{"d_mlp": 1536, "vocab_size": 2048, "norm_place": "pre", "rope_base": 10000.0, "beta1": 0.95, "warmup_steps": 335, "decay_fraction": 0.814, "doc_mask": true, "train_tokens": 449600000, "steps": 6861}
MLP neurons of a small language model. Each row is named by its layer, matrix (up: input weights) and neuron, and shows model dimensions 256-351. Each number is 50 + 15 x the weight over its row's rms, rounded and kept within 0 to 99.
A block is one neuron, or neurons of one layer that tend to fire together. After each block is what it responds to, as a language model described it from the Wikipedia text at the highest values.

L2.up81:36 39 82 50 70 26 66 21 82 32 29 71 65 56 45 40 69 64 48 79 35 70 53 62 71 65 63 39 55 61 70 48 61 39 51 53 61 41 50 48 63 51 71 47 86 73 64 45 36 51 54 45 43 50 24 37 58 43 67 31 51 25 45 37 25 62 42 30 42 38 47 42 50 57 59 52 76 59 27 67 65 39 59 35 47 44 46 51 53 73 62 46 64 66 30 54
L2.up107:45 50 55 43 48 74 55 40 50 53 52 64 57 54 53 45 48 25 62 57 52 31 53 38 49 84 40 40 40 52 49 47 45 38 63 55 47 68 55 63 36 31 52 49 73 31 73 58 27 44 53 59 54 45 59 80 70 65 37 68 34 27 52 38 69 52 73 59 57 33 17 46 56 49 29 50 54 60 64 73 48 53 33 59 85 61 51 53 32 65 58 41 39 51 50 37
L2.up117:66 26 48 45 47 56 38 66 51 57 84 63 58 57 77 55 64 39 38 54 13 43 50 22 62 56 67 53 54 68 49 48 37 23 68 45 18 59 65 56 41 49 71 58 68 55 74 50 49 53 23 68 61 33 56 76 70 41 60 48 28 31 71 80 65 42 52 15 46 54 54 51 42 72 53 62 56 41 78 38 41 50 43 38 56 66 54 72 61 36 61 64 65 51 51 65
L2.up365:48 18 58 52 41 71 41 59 46 35 24 62 44 55 55 54 43 53 61 49 72 37 31 29 35 34 35 28 61 50 45 60 37 75 91 52 69 62 72 65 72 57 33 36 40 47 50 81 28 58 96 74 42 63 58 64 64 66 71 82 62 39 83 59 34 48 67 38 48 71 40 74 37 48 44 25 63 34 31 78 54 35 71 15 61 50 63 35 56 40 51 52 53 52 33 46
L2.up615:78 39 57 50 44 44 23 36 63 46 59 46 44 57 74 49 61 45 58 82 16 31 58 39 35 54 47 46 58 33 36 81 59 27 63 44 39 47 48 29 63 36 82 73 52 05 50 54 27 36 76 56 57 45 89 84 69 69 54 57 55 35 53 73 41 60 51 60 44 37 50 40 61 52 55 77 73 53 44 43 57 51 34 38 65 29 62 58 66 26 41 47 51 58 54 24
L2.up1103:66 32 75 49 60 48 29 17 61 55 39 51 54 38 59 56 59 38 72 44 30 50 57 48 31 77 44 37 69 47 37 59 68 06 77 63 34 52 67 43 73 59 34 29 61 57 59 44 36 50 49 54 34 59 73 65 69 46 61 66 42 46 62 69 56 52 52 09 47 41 49 49 45 48 46 82 47 80 50 55 63 50 23 39 89 39 68 61 32 46 48 45 67 44 74 34
L2.up1202:48 39 54 54 36 55 47 46 54 54 31 73 47 50 69 56 53 48 85 66 29 23 50 32 46 94 51 44 48 49 20 50 53 59 98 34 54 53 25 64 52 58 27 60 45 40 67 30 44 55 58 48 50 57 28 69 47 37 55 47 71 38 55 76 44 48 59 39 68 46 55 33 46 65 56 60 54 42 32 53 60 47 56 68 69 56 55 71 60 42 23 41 57 60 45 25
L2.up1311:50 55 57 23 52 42 22 62 40 18 29 58 34 38 78 61 50 46 47 50 48 49 49 38 59 40 77 31 46 64 45 53 27 39 93 66 72 24 60 61 70 52 62 42 39 11 53 23 48 48 45 56 32 43 37 77 48 45 46 86 56 35 32 57 29 46 91 57 60 33 75 39 28 44 49 37 51 63 28 37 49 55 44 58 68 49 48 84 35 38 37 39 60 65 62 51
Often and word-ending pieces. Chiefly the "ten" that completes "often"; more weakly, closing pieces of other split words such as the -ly of belatedly/usually and the "re" of Arena.

L6.up84:67 47 36 40 53 42 21 17 52 44 70 48 43 55 43 38 50 30 38 84 25 39 55 53 29 68 46 31 49 52 44 63 57 18 80 73 36 71 52 54 39 43 86 55 59 29 41 68 32 67 73 50 50 37 76 55 78 49 67 70 41 37 52 45 66 48 35 71 36 42 52 54 48 38 58 64 51 51 49 31 43 50 60 32 82 58 52 68 49 42 55 60 77 41 55 73
Adverb-forming -ly endings. The -ly suffix closing adverbs that modify a following word, e.g. commonly, widely, previously, plus other modifiers like still, now, more, not.

L2.up165:18 56 56 37 47 35 50 52 35 49 44 49 50 65 26 23 16 54 66 65 44 82 64 45 51 78 46 16 41 40 39 38 22 30 68 42 41 44 40 34 36 37 92 46 61 75 61 50 55 63 48 50 48 37 16 48 70 52 60 80 50 53 62 41 69 56 50 63 48 57 62 58 58 54 58 34 61 60 26 87 57 32 52 66 78 67 47 51 46 48 48 40 71 50 60 38
L2.up185:39 58 46 46 24 29 39 51 64 32 44 80 49 49 35 38 44 24 56 87 36 35 58 10 26 36 48 42 31 58 39 52 47 71 58 51 54 51 70 67 44 39 47 48 47 43 41 53 47 56 83 68 61 25 68 66 38 47 73 55 41 19 28 56 58 41 58 65 50 57 54 31 70 52 23 31 59 44 43 55 32 64 76 66 44 51 41 65 71 74 82 48 72 53 53 40
L2.up317:17 39 61 27 37 45 70 52 28 58 52 53 44 49 61 36 45 48 49 48 46 41 20 48 32 61 61 50 23 67 18 75 73 52 59 40 31 78 30 57 50 08 49 49 62 42 51 53 45 40 51 46 77 48 17 75 50 73 27 79 40 50 66 51 62 40 39 71 68 43 41 68 49 69 45 29 68 34 69 59 42 46 34 61 65 51 36 61 44 60 51 59 58 55 42 51
L2.up391:62 34 64 29 55 22 43 50 41 31 29 99 64 59 71 55 60 50 57 49 34 35 39 51 45 66 27 37 62 55 39 76 53 50 53 63 48 59 29 67 53 30 73 40 60 29 46 54 44 72 38 53 38 40 48 36 44 37 50 62 54 27 41 48 31 36 83 45 43 29 75 51 45 57 50 36 61 20 51 41 49 36 52 52 69 24 40 87 32 44 50 56 49 60 41 46
L2.up580:71 52 49 27 36 49 57 73 61 45 52 33 71 32 35 30 40 49 31 59 59 45 59 49 34 43 56 69 47 74 67 51 44 64 61 39 67 79 09 53 33 58 67 52 36 28 50 46 42 48 50 49 52 51 34 78 25 42 38 67 60 67 50 44 57 50 46 50 61 25 41 37 57 41 57 62 57 43 60 56 27 46 55 53 56 30 64 47 60 58 47 78 55 40 38 49
L2.up699:65 48 52 49 52 35 57 32 39 53 17 73 40 32 39 50 29 41 58 65 53 74 57 51 54 82 60 66 41 37 24 29 36 45 71 57 41 52 58 49 49 58 62 63 44 46 44 44 46 53 30 72 43 47 61 62 26 51 33 83 30 25 66 60 63 62 48 56 73 41 33 51 57 58 57 00 47 37 38 66 15 58 66 28 73 40 50 32 31 57 53 54 50 55 67 49
L2.up1254:57 59 59 13 56 21 72 58 27 29 35 63 29 75 50 41 43 57 46 54 50 37 38 70 66 65 49 31 54 43 29 63 51 62 49 48 48 56 58 31 82 44 88 28 54 38 48 50 55 56 39 45 50 62 51 56 54 66 44 74 52 18 43 28 50 45 42 58 48 62 63 46 25 54 34 32 57 35 40 49 26 41 71 58 50 16 56 25 67 95 74 34 48 45 61 59
L2.up1456:31 59 59 08 64 42 58 53 27 32 57 73 52 59 32 43 58 56 38 46 25 51 45 79 58 46 59 38 56 55 61 58 46 61 69 46 25 57 37 61 74 59 56 26 57 43 27 26 41 48 31 63 63 72 42 46 44 21 49 55 76 41 44 61 14 54 49 37 42 47 70 35 64 53 59 38 50 11 58 50 44 35 74 31 58 32 54 48 40 66 48 51 57 57 44 54
Word-internal joining pieces. Fragments in the middle of a word or compound, chiefly apostrophes (l'Amandier, Owls'), slashes (Razor Sharp/Epic) and mid-word pieces (Bos-n-ia, -ed in Leeds-based).

L7.up302:37 52 43 46 64 53 55 47 72 39 45 61 36 45 39 67 08 31 64 62 62 36 48 36 77 64 56 19 61 73 47 53 20 49 64 65 42 47 46 54 34 43 42 68 43 41 49 34 52 72 52 48 52 51 36 89 44 25 48 71 52 33 71 62 56 76 40 86 28 78 29 41 52 39 34 47 53 30 49 48 43 59 82 41 61 38 47 69 29 45 73 50 60 57 61 56
L7.up314:74 45 59 41 41 55 27 21 53 45 50 46 39 28 51 49 38 57 50 68 43 55 49 33 42 89 62 60 47 44 53 31 56 16 73 58 59 68 24 55 26 64 88 65 43 57 36 59 34 47 38 60 39 19 50 54 68 45 56 61 61 78 47 54 32 23 55 35 61 25 55 23 64 58 46 59 58 38 81 25 45 72 47 61 65 36 41 57 34 86 63 47 75 88 49 81
L7.up651:48 61 57 16 37 54 45 43 63 69 39 64 63 39 56 59 76 64 52 41 67 57 27 65 57 47 15 70 58 78 38 23 43 42 69 65 60 43 46 40 51 35 57 80 47 53 61 22 57 63 42 39 40 31 80 90 75 57 54 46 57 47 80 44 42 59 52 48 52 35 57 62 57 86 40 41 59 11 66 56 47 18 54 48 39 55 62 52 21 45 76 40 56 55 53 55
L7.up767:28 46 40 34 49 61 26 47 50 50 62 60 12 32 33 55 58 70 69 32 48 63 37 47 22 43 50 64 45 43 54 36 62 39 55 86 47 63 48 59 53 36 46 46 36 72 68 65 56 38 61 32 78 41 66 41 51 54 37 83 55 50 68 73 42 38 64 62 42 66 41 28 37 49 44 60 86 50 50 49 51 61 45 81 45 37 31 52 59 63 57 60 28 63 49 62
L7.up811:67 38 36 52 51 10 34 47 49 51 26 50 42 55 44 49 20 34 64 47 39 33 34 71 46 42 60 47 42 61 38 47 46 17 57 47 29 66 51 69 49 27 63 50 65 68 43 68 25 49 60 76 35 20 73 45 47 18 17 89 74 52 41 66 57 34 61 55 47 48 45 50 42 60 49 42 47 61 57 73 38 55 40 57 78 46 28 70 38 68 68 57 72 62 24 63
L7.up1171:73 45 40 44 49 56 25 33 48 61 21 48 83 55 29 56 03 63 54 70 30 53 39 43 49 57 31 51 51 32 39 32 41 38 40 36 69 94 43 54 60 58 56 42 38 55 40 65 37 59 56 65 54 47 52 49 55 40 52 61 52 43 64 50 38 57 49 61 61 34 53 37 65 59 57 39 50 37 47 70 48 63 54 36 72 51 31 69 45 54 34 59 56 79 40 57
L7.up1228:56 80 49 52 41 64 51 31 52 49 38 55 56 49 59 40 51 51 57 27 28 67 56 15 41 67 40 80 49 47 01 48 51 47 58 27 45 49 44 41 38 25 56 43 44 74 58 72 55 41 57 65 61 32 61 75 33 49 86 32 61 63 53 63 46 76 58 60 24 49 32 52 57 68 65 51 69 41 46 63 35 63 45 43 87 65 46 41 31 53 95 56 52 69 45 35
L7.up1405:62 62 64 15 58 25 21 83 72 46 28 48 70 62 33 52 65 32 57 90 48 38 60 33 35 42 66 43 68 62 31 43 45 64 70 65 70 36 76 58 43 65 50 53 37 50 50 44 47 32 57 79 40 46 54 46 52 62 49 52 44 45 56 35 59 62 53 79 44 29 55 54 57 55 47 44 61 35 36 62 41 45 48 82 55 58 61 53 30 48 81 38 68 84 45 75
Function-word fragments. Word-internal pieces that complete common function words, connectives and adverbs split into subword tokens, such as al-th-ough, on-ce, where-by, becaus-e, nowaday-s, plus whole-word "also".

L7.up16:56 62 47 49 40 72 46 54 20 61 48 79 57 61 12 59 16 45 52 72 59 38 43 55 43 56 52 39 53 45 45 65 46 26 50 46 59 52 64 59 57 38 70 74 48 52 15 74 48 62 73 36 32 45 65 64 51 61 58 70 45 39 57 56 52 73 41 57 52 54 54 14 56 48 25 59 56 33 59 74 46 37 77 57 45 38 53 62 55 94 69 51 58 54 66 34
L7.up128:55 46 42 25 00 53 64 39 45 58 39 78 74 22 36 45 33 67 65 70 47 64 60 65 40 41 65 55 67 61 67 67 07 59 49 29 40 28 71 68 81 65 38 79 59 44 31 56 28 84 72 56 59 36 12 50 59 59 53 51 59 62 22 62 61 40 78 65 41 52 75 54 38 54 47 43 51 38 43 67 42 54 67 07 26 42 61 43 49 62 39 52 63 57 47 47
L7.up211:48 56 35 59 42 23 54 59 52 44 48 86 53 58 35 17 46 57 65 32 55 77 42 70 48 51 50 46 55 76 21 57 38 47 52 78 48 39 57 41 44 46 47 60 76 49 47 55 71 58 46 60 41 43 53 64 38 39 10 46 56 57 80 49 53 55 43 55 49 62 56 45 47 48 41 55 42 38 38 53 45 29 63 47 78 58 47 40 57 64 68 80 51 33 41 78
L7.up584:63 52 34 39 50 61 54 53 25 63 60 80 47 69 33 24 47 53 68 30 48 78 18 58 55 81 37 43 55 76 30 72 51 49 46 55 54 40 56 67 71 43 50 68 33 62 26 42 52 50 53 42 72 53 54 67 43 69 44 27 71 52 45 31 36 40 57 37 45 36 73 21 65 49 21 68 61 66 44 71 55 29 38 31 51 45 64 32 77 99 62 91 61 41 58 33
L7.up896:27 64 49 37 31 31 63 66 29 29 56 43 35 68 67 36 42 65 80 46 49 46 37 62 46 59 30 46 53 52 52 69 49 66 43 58 39 48 52 46 43 09 62 53 34 51 54 52 34 45 92 70 65 34 64 62 38 65 30 52 40 27 50 34 75 44 83 32 44 73 66 42 26 53 40 81 62 44 33 57 54 45 95 79 39 13 61 15 32 63 48 74 41 43 48 93
L7.up937:37 58 62 31 48 33 36 53 59 69 56 73 85 64 46 30 65 35 76 43 62 56 37 38 53 50 20 33 49 33 55 60 39 58 66 76 44 36 48 65 64 50 37 71 63 64 57 59 53 55 49 62 71 63 63 63 43 58 55 67 83 56 59 60 26 67 30 82 57 37 65 59 37 41 44 46 42 24 41 35 53 54 58 57 85 55 51 45 56 68 61 46 34 47 27 38
L7.up943:51 37 44 33 48 53 21 42 22 53 14 57 67 47 28 53 32 30 57 60 48 28 52 51 52 71 41 52 66 50 45 79 44 43 60 45 45 46 71 46 72 69 53 41 56 51 42 20 47 60 53 74 68 53 51 50 48 66 47 84 59 00 47 47 57 38 36 49 44 69 72 36 43 38 46 88 35 56 39 72 58 46 83 53 55 54 49 63 59 97 62 58 64 37 52 42
L7.up1296:29 61 61 24 28 51 50 47 67 43 50 56 51 69 50 53 54 52 71 50 41 43 32 40 57 44 49 43 76 53 57 66 45 50 73 43 38 51 50 62 42 52 49 33 76 45 46 45 49 51 60 66 34 36 31 54 41 42 54 69 47 49 53 75 52 47 30 78 36 61 72 64 41 59 21 63 47 51 34 58 56 36 46 60 50 36 35 56 75 57 60 77 63 34 67 55
Second piece of split words. Short letter pieces right after a word's first letter, mostly consonant clusters in names and common words, such as S-w-eden, K-n-ight, B-re-akthrough.

L2.up105:52 29 51 53 37 58 33 28 61 47 22 39 49 90 46 39 35 39 50 69 50 22 31 37 17 60 39 69 46 76 24 47 35 28 56 54 19 69 47 71 30 48 50 58 63 41 42 45 42 40 57 72 58 33 60 64 70 50 61 49 78 41 48 55 68 56 65 60 62 34 40 57 39 40 46 78 68 57 63 42 38 54 61 37 52 25 65 51 65 52 73 49 46 61 59 83
L2.up609:22 44 47 46 59 45 45 51 41 51 47 47 69 42 47 50 31 71 60 62 30 36 54 36 26 78 65 64 63 30 55 57 54 45 70 48 58 29 49 45 61 32 36 64 40 56 52 28 50 20 53 69 47 37 56 57 52 41 41 56 37 57 52 71 58 44 64 39 34 52 55 71 37 77 37 64 78 28 53 55 47 52 81 50 63 68 50 62 45 34 34 68 70 41 55 51
L2.up614:48 50 64 22 43 52 37 45 29 32 30 53 51 63 76 51 38 40 99 35 54 17 29 58 32 46 42 58 57 40 64 63 61 68 66 65 54 69 52 57 46 65 49 46 50 44 45 53 46 47 40 39 55 31 80 57 44 30 39 71 52 19 63 30 32 23 35 71 50 44 45 48 55 50 25 66 48 57 73 36 31 36 48 39 50 59 43 78 39 81 58 84 59 64 38 52
L2.up707:48 51 53 23 42 62 21 69 34 50 27 56 40 83 76 52 53 35 68 57 48 50 46 50 20 57 49 74 58 56 33 46 59 40 73 48 45 66 55 46 47 30 53 70 82 72 56 32 47 36 61 52 40 40 50 76 50 59 38 48 44 75 71 62 69 33 56 36 46 45 38 35 70 51 56 54 81 32 57 26 30 35 63 37 60 33 68 69 40 66 63 56 63 43 47 77
L2.up901:36 58 50 21 46 57 21 52 47 31 56 54 68 53 40 32 46 14 59 45 32 69 48 20 50 56 65 77 46 59 32 46 45 75 51 14 47 44 47 56 50 57 70 62 64 62 63 53 37 48 62 60 40 60 53 43 45 71 24 40 44 50 36 82 57 44 62 47 39 45 43 34 64 50 73 48 56 30 50 43 50 51 76 53 93 45 55 40 55 43 55 50 55 47 42 48
L2.up943:43 57 51 48 55 03 35 48 24 57 21 36 33 82 64 52 54 40 58 44 23 60 29 56 46 55 44 47 46 47 43 74 64 24 58 44 30 37 29 74 64 49 51 62 71 58 73 52 34 45 46 33 85 29 51 64 73 31 63 64 31 59 52 37 62 42 50 69 53 66 33 21 25 53 55 71 60 47 31 27 57 50 48 30 74 49 48 65 49 59 39 70 53 60 47 51
L2.up1102:13 62 60 45 59 46 37 64 39 51 25 82 35 68 66 45 35 37 60 57 55 63 57 34 57 64 74 52 59 39 27 70 61 36 55 57 57 54 01 79 30 15 38 48 57 61 44 18 61 59 42 56 44 30 63 67 61 69 50 90 74 34 57 50 76 36 66 38 56 43 35 33 35 78 45 54 71 55 48 44 53 56 51 68 65 14 51 71 42 46 71 46 57 51 27 50
L2.up1266:47 44 48 49 51 64 51 65 59 49 57 41 75 59 50 21 50 68 52 51 48 52 38 51 49 64 27 50 44 50 51 38 54 42 47 57 47 80 70 22 53 53 26 43 59 59 64 61 42 38 32 44 52 39 48 66 28 46 29 27 39 54 75 51 52 31 60 59 61 43 64 75 41 76 29 77 59 61 66 47 45 52 57 66 64 74 48 43 61 63 31 85 56 46 42 47
Word continuation after word-like stub. The second piece of a word whose first piece looks like a short common word, e.g. to+ld, to+ol, on+ce, Sin+ce, Befor+e; occasionally also plain function words like about.

L6.up1490:50 55 66 30 44 38 56 07 17 17 48 54 56 36 53 59 43 54 57 59 35 52 32 31 49 40 46 50 39 53 67 36 40 51 49 51 88 60 29 72 57 13 60 42 55 34 74 48 37 52 41 43 50 54 47 45 54 43 50 71 73 51 54 66 47 45 64 71 51 62 45 40 39 42 54 52 45 06 53 51 36 45 62 51 49 43 28 50 67 53 46 50 45 64 68 54
Separators after foreign terms. Closing slashes, parentheses, commas and "or" right after IPA transcriptions, non-English names or alternate spellings, e.g. /ɛːu/, Schweiz/Parti, Finland).

L6.up643:27 64 55 47 16 74 37 54 23 56 22 82 50 64 62 62 37 50 57 33 33 67 34 37 60 48 59 74 54 46 11 54 41 26 53 29 31 49 25 68 37 30 46 53 57 65 40 55 53 41 50 44 46 25 45 63 54 52 63 53 57 61 54 57 40 36 43 36 54 46 48 18 46 64 58 66 85 27 28 28 40 41 87 95 60 31 62 55 59 65 60 63 48 69 66 33
Prepositions and their second halves. Prepositions, and the second part of split prepositions after their first piece (be-low, with-in, among-st), e.g. on, of, during, within, below.

L7.up440:54 33 61 47 47 40 45 70 32 54 56 70 41 79 45 61 56 74 61 45 41 69 35 71 60 66 28 55 85 53 45 78 29 21 53 19 52 41 41 30 41 33 75 49 69 53 68 22 52 66 51 74 60 39 34 44 54 30 53 58 60 59 45 94 21 50 62 60 81 37 41 43 52 73 60 52 66 29 10 34 32 58 48 95 69 53 21 59 30 34 56 72 35 50 21 80
L7.up454:55 50 37 48 26 19 15 56 65 55 58 45 66 73 38 54 60 42 40 51 46 46 58 31 37 31 46 54 66 56 19 72 62 62 42 51 52 48 73 33 33 51 38 51 80 73 56 39 29 59 41 66 36 81 71 37 35 50 34 68 64 12 59 51 51 71 65 89 33 52 55 75 70 34 53 64 68 60 52 66 48 60 59 44 29 40 35 45 31 47 55 49 44 51 41 68
L7.up1140:45 26 54 58 46 40 50 41 58 57 58 51 37 59 33 51 35 16 63 61 50 56 61 43 40 53 31 40 61 76 58 56 45 47 57 60 25 30 67 48 69 37 53 70 62 66 50 58 51 35 60 44 43 62 56 46 61 34 57 86 56 44 68 42 61 55 33 42 36 54 41 48 55 37 64 33 50 53 73 59 45 49 40 40 66 54 52 78 62 65 97 47 56 61 28 48
L7.up1281:61 45 49 57 44 51 11 54 42 51 75 46 45 44 29 44 29 60 55 39 38 40 47 09 51 65 59 13 49 50 37 59 43 52 47 52 31 51 32 73 48 27 42 62 59 73 44 36 56 53 34 66 69 54 64 67 57 35 53 58 54 31 44 76 52 46 39 69 89 38 52 51 50 51 42 59 53 31 55 73 46 52 59 43 28 39 50 77 33 37 44 67 46 67 56 69
L7.up1347:54 58 64 11 38 24 32 58 41 33 53 86 38 62 43 71 28 35 67 33 65 42 41 39 35 31 40 33 48 63 09 66 52 61 42 54 21 45 17 43 62 33 34 52 67 73 39 38 56 50 53 52 43 73 73 48 65 35 29 76 72 22 57 46 44 60 39 49 69 64 51 56 20 44 25 47 52 35 47 55 54 46 80 68 34 42 51 67 51 44 78 47 47 50 45 46
L7.up1429:34 47 88 55 22 52 50 57 60 33 42 76 65 60 56 45 36 45 61 54 31 55 43 56 30 68 56 81 52 48 47 56 47 66 33 35 62 53 55 48 48 54 58 38 44 36 55 24 36 37 55 51 45 54 37 58 35 43 52 63 60 62 63 52 50 53 40 58 61 30 22 26 39 50 02 58 62 49 65 48 58 15 47 53 53 39 48 44 41 65 61 41 79 68 70 28
L7.up1475:42 42 57 18 70 33 34 62 45 43 78 47 59 61 60 52 39 38 50 46 35 54 57 48 33 52 32 42 63 50 46 62 38 34 65 50 53 52 57 45 41 39 73 46 86 86 76 38 43 87 39 51 42 53 75 26 46 16 11 67 54 29 58 78 60 68 51 59 50 43 24 59 28 45 46 43 69 33 57 38 48 41 56 47 63 74 75 41 63 27 51 53 70 52 53 46
L7.up1483:42 38 67 54 30 15 44 57 34 57 46 65 61 38 33 59 19 46 59 62 27 42 35 60 57 58 23 51 40 61 64 67 50 54 37 37 52 56 63 68 44 09 34 64 53 55 74 33 60 53 52 44 41 57 72 82 44 32 38 44 60 19 55 27 55 58 46 61 40 61 44 52 34 37 33 82 67 38 65 23 47 48 64 57 43 30 31 63 30 76 60 39 56 75 31 31
Ambiguous word-initial "a". The token a or A as an article or as the first piece of a split word, e.g. a week, a(ccording), a(way), a(lienate).

L2.up147:61 28 61 28 39 56 40 58 62 28 51 42 39 69 45 48 33 61 38 77 54 73 57 40 55 46 23 56 42 54 62 56 54 53 37 64 43 54 53 56 52 38 26 55 42 70 65 53 57 42 48 70 35 52 39 28 76 34 51 76 57 13 21 66 57 24 55 61 28 64 74 52 52 62 49 32 50 19 65 58 30 00 29 64 53 42 29 59 17 69 49 45 41 37 57 42
L2.up448:32 29 63 49 16 17 68 54 46 41 57 45 63 79 46 29 25 32 47 79 41 53 56 56 51 45 33 54 48 57 42 50 60 37 58 52 64 56 36 72 67 53 69 53 65 82 50 73 53 58 47 58 57 40 22 50 43 33 47 36 42 30 57 42 17 44 73 42 38 49 56 40 41 39 50 35 59 52 25 59 55 35 47 57 52 47 24 46 45 39 60 55 47 60 34 57
L2.up802:66 61 60 47 40 41 20 69 51 37 54 47 54 37 20 37 45 81 41 72 49 59 68 38 78 66 25 72 90 69 48 27 65 65 81 18 61 79 48 39 78 48 36 50 33 66 60 76 27 30 77 59 20 61 47 40 23 59 57 57 68 42 62 46 53 55 64 55 63 59 54 47 33 49 45 58 43 44 25 84 42 45 41 65 67 72 30 38 46 63 39 48 46 51 51 51
L2.up855:42 82 57 61 53 21 64 58 47 53 62 77 49 56 63 67 29 32 54 90 41 71 44 59 49 60 55 45 49 68 49 75 59 33 38 62 51 57 19 60 55 29 46 45 75 89 57 35 41 49 44 99 56 56 36 39 43 21 42 71 39 18 35 54 43 58 64 73 52 63 47 60 51 46 68 43 48 61 39 56 58 42 46 67 43 26 33 88 23 44 54 55 53 43 39 51
L2.up1181:62 53 30 38 41 58 44 30 45 42 31 82 47 27 51 37 55 31 37 71 37 37 38 53 51 52 56 57 32 40 48 92 39 38 43 74 62 49 78 20 67 48 64 51 59 82 58 41 48 58 37 50 35 53 56 65 59 29 59 59 54 28 69 31 33 49 27 38 50 42 67 59 56 63 20 35 48 60 57 65 34 67 33 48 62 54 76 79 44 37 95 39 44 35 19 66
L2.up1183:42 81 37 60 52 33 35 59 49 60 85 58 49 53 38 45 37 41 42 71 48 58 48 66 43 88 66 28 58 59 67 91 52 45 52 44 47 67 37 52 69 45 52 47 90 85 47 27 52 46 67 83 48 70 26 42 36 26 40 63 46 26 52 61 71 69 53 67 72 48 52 64 21 50 63 16 58 57 69 55 51 44 42 63 57 39 42 61 38 42 43 41 38 61 43 37
L2.up1193:43 59 50 47 44 30 42 74 56 43 45 21 43 77 35 39 38 26 46 85 47 49 56 47 63 58 38 55 59 69 45 41 26 26 44 56 55 40 50 37 63 38 84 41 43 55 61 40 38 53 81 65 29 75 40 53 48 43 54 51 74 35 52 54 41 56 55 72 35 44 66 62 55 56 39 54 45 29 40 70 57 33 49 59 44 24 45 53 21 78 54 56 71 54 38 33
L2.up1247:41 31 60 30 27 33 46 49 61 50 44 39 49 51 45 41 28 45 34 76 51 68 34 59 40 33 44 41 52 80 51 81 15 73 34 54 60 65 52 86 42 55 62 54 56 35 65 49 43 60 70 64 41 53 47 26 72 40 56 70 81 25 40 28 83 67 55 60 61 68 48 86 49 53 64 49 55 54 81 51 36 38 35 42 24 24 59 57 18 64 36 37 50 44 57 41
Country codes and determiners. Mainly the final letter of three-letter country codes in sports tables (ITA, BRA, FRA), plus "the" or "a" after a verb or date phrase.

L7.up214:42 47 60 60 26 53 20 56 42 50 23 74 50 37 70 48 00 38 86 49 27 30 45 26 62 69 66 40 39 27 38 51 66 44 62 24 31 64 49 47 70 52 49 58 27 85 55 36 43 24 56 36 22 24 59 71 53 29 44 63 54 18 56 48 57 53 35 50 63 51 74 17 45 39 52 61 60 46 21 57 58 75 41 43 51 50 21 40 56 78 52 59 50 52 56 99
L7.up632:53 53 72 48 40 36 45 37 35 46 59 47 68 38 46 36 01 31 85 54 32 32 41 01 40 56 57 30 58 59 37 62 59 44 52 31 34 62 53 69 74 42 53 37 40 81 70 47 45 55 49 46 64 46 28 66 53 45 61 72 45 61 42 61 40 47 65 71 43 41 48 72 51 38 58 49 68 41 11 82 56 73 47 41 54 44 79 69 12 50 49 40 71 57 65 65
L7.up671:47 57 30 53 51 62 45 59 17 48 39 86 25 36 35 47 26 58 66 48 60 47 37 29 56 68 59 47 40 27 23 45 45 56 48 29 57 40 38 76 40 31 54 49 48 57 49 33 41 58 53 46 85 51 27 38 72 37 42 35 50 50 55 51 43 48 65 41 75 31 49 46 48 76 40 73 72 60 44 82 58 43 58 83 55 29 56 51 42 62 70 59 46 66 56 56
L7.up1031:54 24 53 37 50 61 12 69 29 59 58 41 66 27 48 47 19 61 48 26 33 40 43 45 53 49 47 54 43 41 61 47 26 49 53 51 26 67 52 57 39 42 47 46 51 78 40 22 46 68 39 48 54 59 28 65 27 59 71 63 56 99 66 42 52 43 47 56 45 61 53 53 42 45 50 59 54 55 48 51 52 74 42 76 42 35 18 48 58 60 60 79 43 50 58 51
L7.up1237:40 46 55 51 24 45 70 35 49 56 42 53 40 58 52 00 25 67 43 33 59 46 49 29 42 61 37 38 38 54 44 47 19 48 41 36 28 31 62 59 80 50 54 70 48 62 48 60 41 61 57 51 54 54 31 45 66 48 25 46 49 72 67 49 61 71 66 25 62 45 76 54 42 74 59 46 69 61 33 82 52 55 56 59 49 66 35 37 18 33 50 42 53 99 34 60
L7.up1445:45 44 49 44 51 47 57 37 58 50 60 57 41 44 56 27 22 49 49 59 44 46 32 33 49 60 50 62 68 54 46 51 45 24 43 32 44 50 74 56 71 13 65 68 49 60 39 31 44 56 38 55 54 29 51 41 63 57 61 60 24 71 50 58 57 56 43 80 59 47 40 26 51 46 35 39 74 39 47 68 60 57 66 33 45 72 11 55 21 76 54 38 38 77 45 91
L7.up1468:37 48 49 49 43 43 35 50 23 30 39 51 48 32 48 55 13 33 51 40 46 76 39 29 39 19 36 39 56 40 42 39 26 66 42 37 41 72 42 58 52 15 43 65 34 63 81 40 53 57 70 34 68 32 61 63 56 71 57 46 67 75 74 55 65 44 54 61 39 69 49 60 55 63 57 48 99 54 28 56 60 41 72 47 31 40 42 37 29 66 64 59 69 34 73 40
L7.up1486:57 61 41 46 73 30 35 52 60 47 43 51 72 60 54 69 28 51 50 72 60 33 75 13 52 53 75 59 58 51 66 45 48 35 48 59 52 56 66 49 81 25 54 49 67 56 46 72 47 45 77 42 19 53 63 55 95 39 68 55 49 50 64 47 61 42 47 82 41 39 29 64 59 43 68 60 56 53 43 53 56 38 61 48 39 62 30 53 32 52 58 57 58 28 57 92
Split word-start of verbs. Word pieces opening or ending a split word just before a main verb, such as e (employs, ever, eat), s (sell, serving), and ly/ally adverb endings.

L6.up1086:37 41 57 05 31 31 66 48 20 54 60 68 61 43 45 17 46 64 64 44 42 41 56 28 50 49 50 36 58 48 36 83 64 55 46 34 61 62 51 71 66 42 53 39 59 80 30 37 57 44 46 62 43 52 39 38 38 50 48 47 50 28 61 55 38 43 48 58 54 48 65 57 45 25 37 46 33 60 43 60 51 13 46 37 63 59 54 36 44 63 26 83 52 39 63 38
Uppercase abbreviation letters. Final or inner capital letters of all-caps abbreviations, mostly three-letter country codes in sports tables and results, such as ITA, NOR, GER, plus ERA, NATO.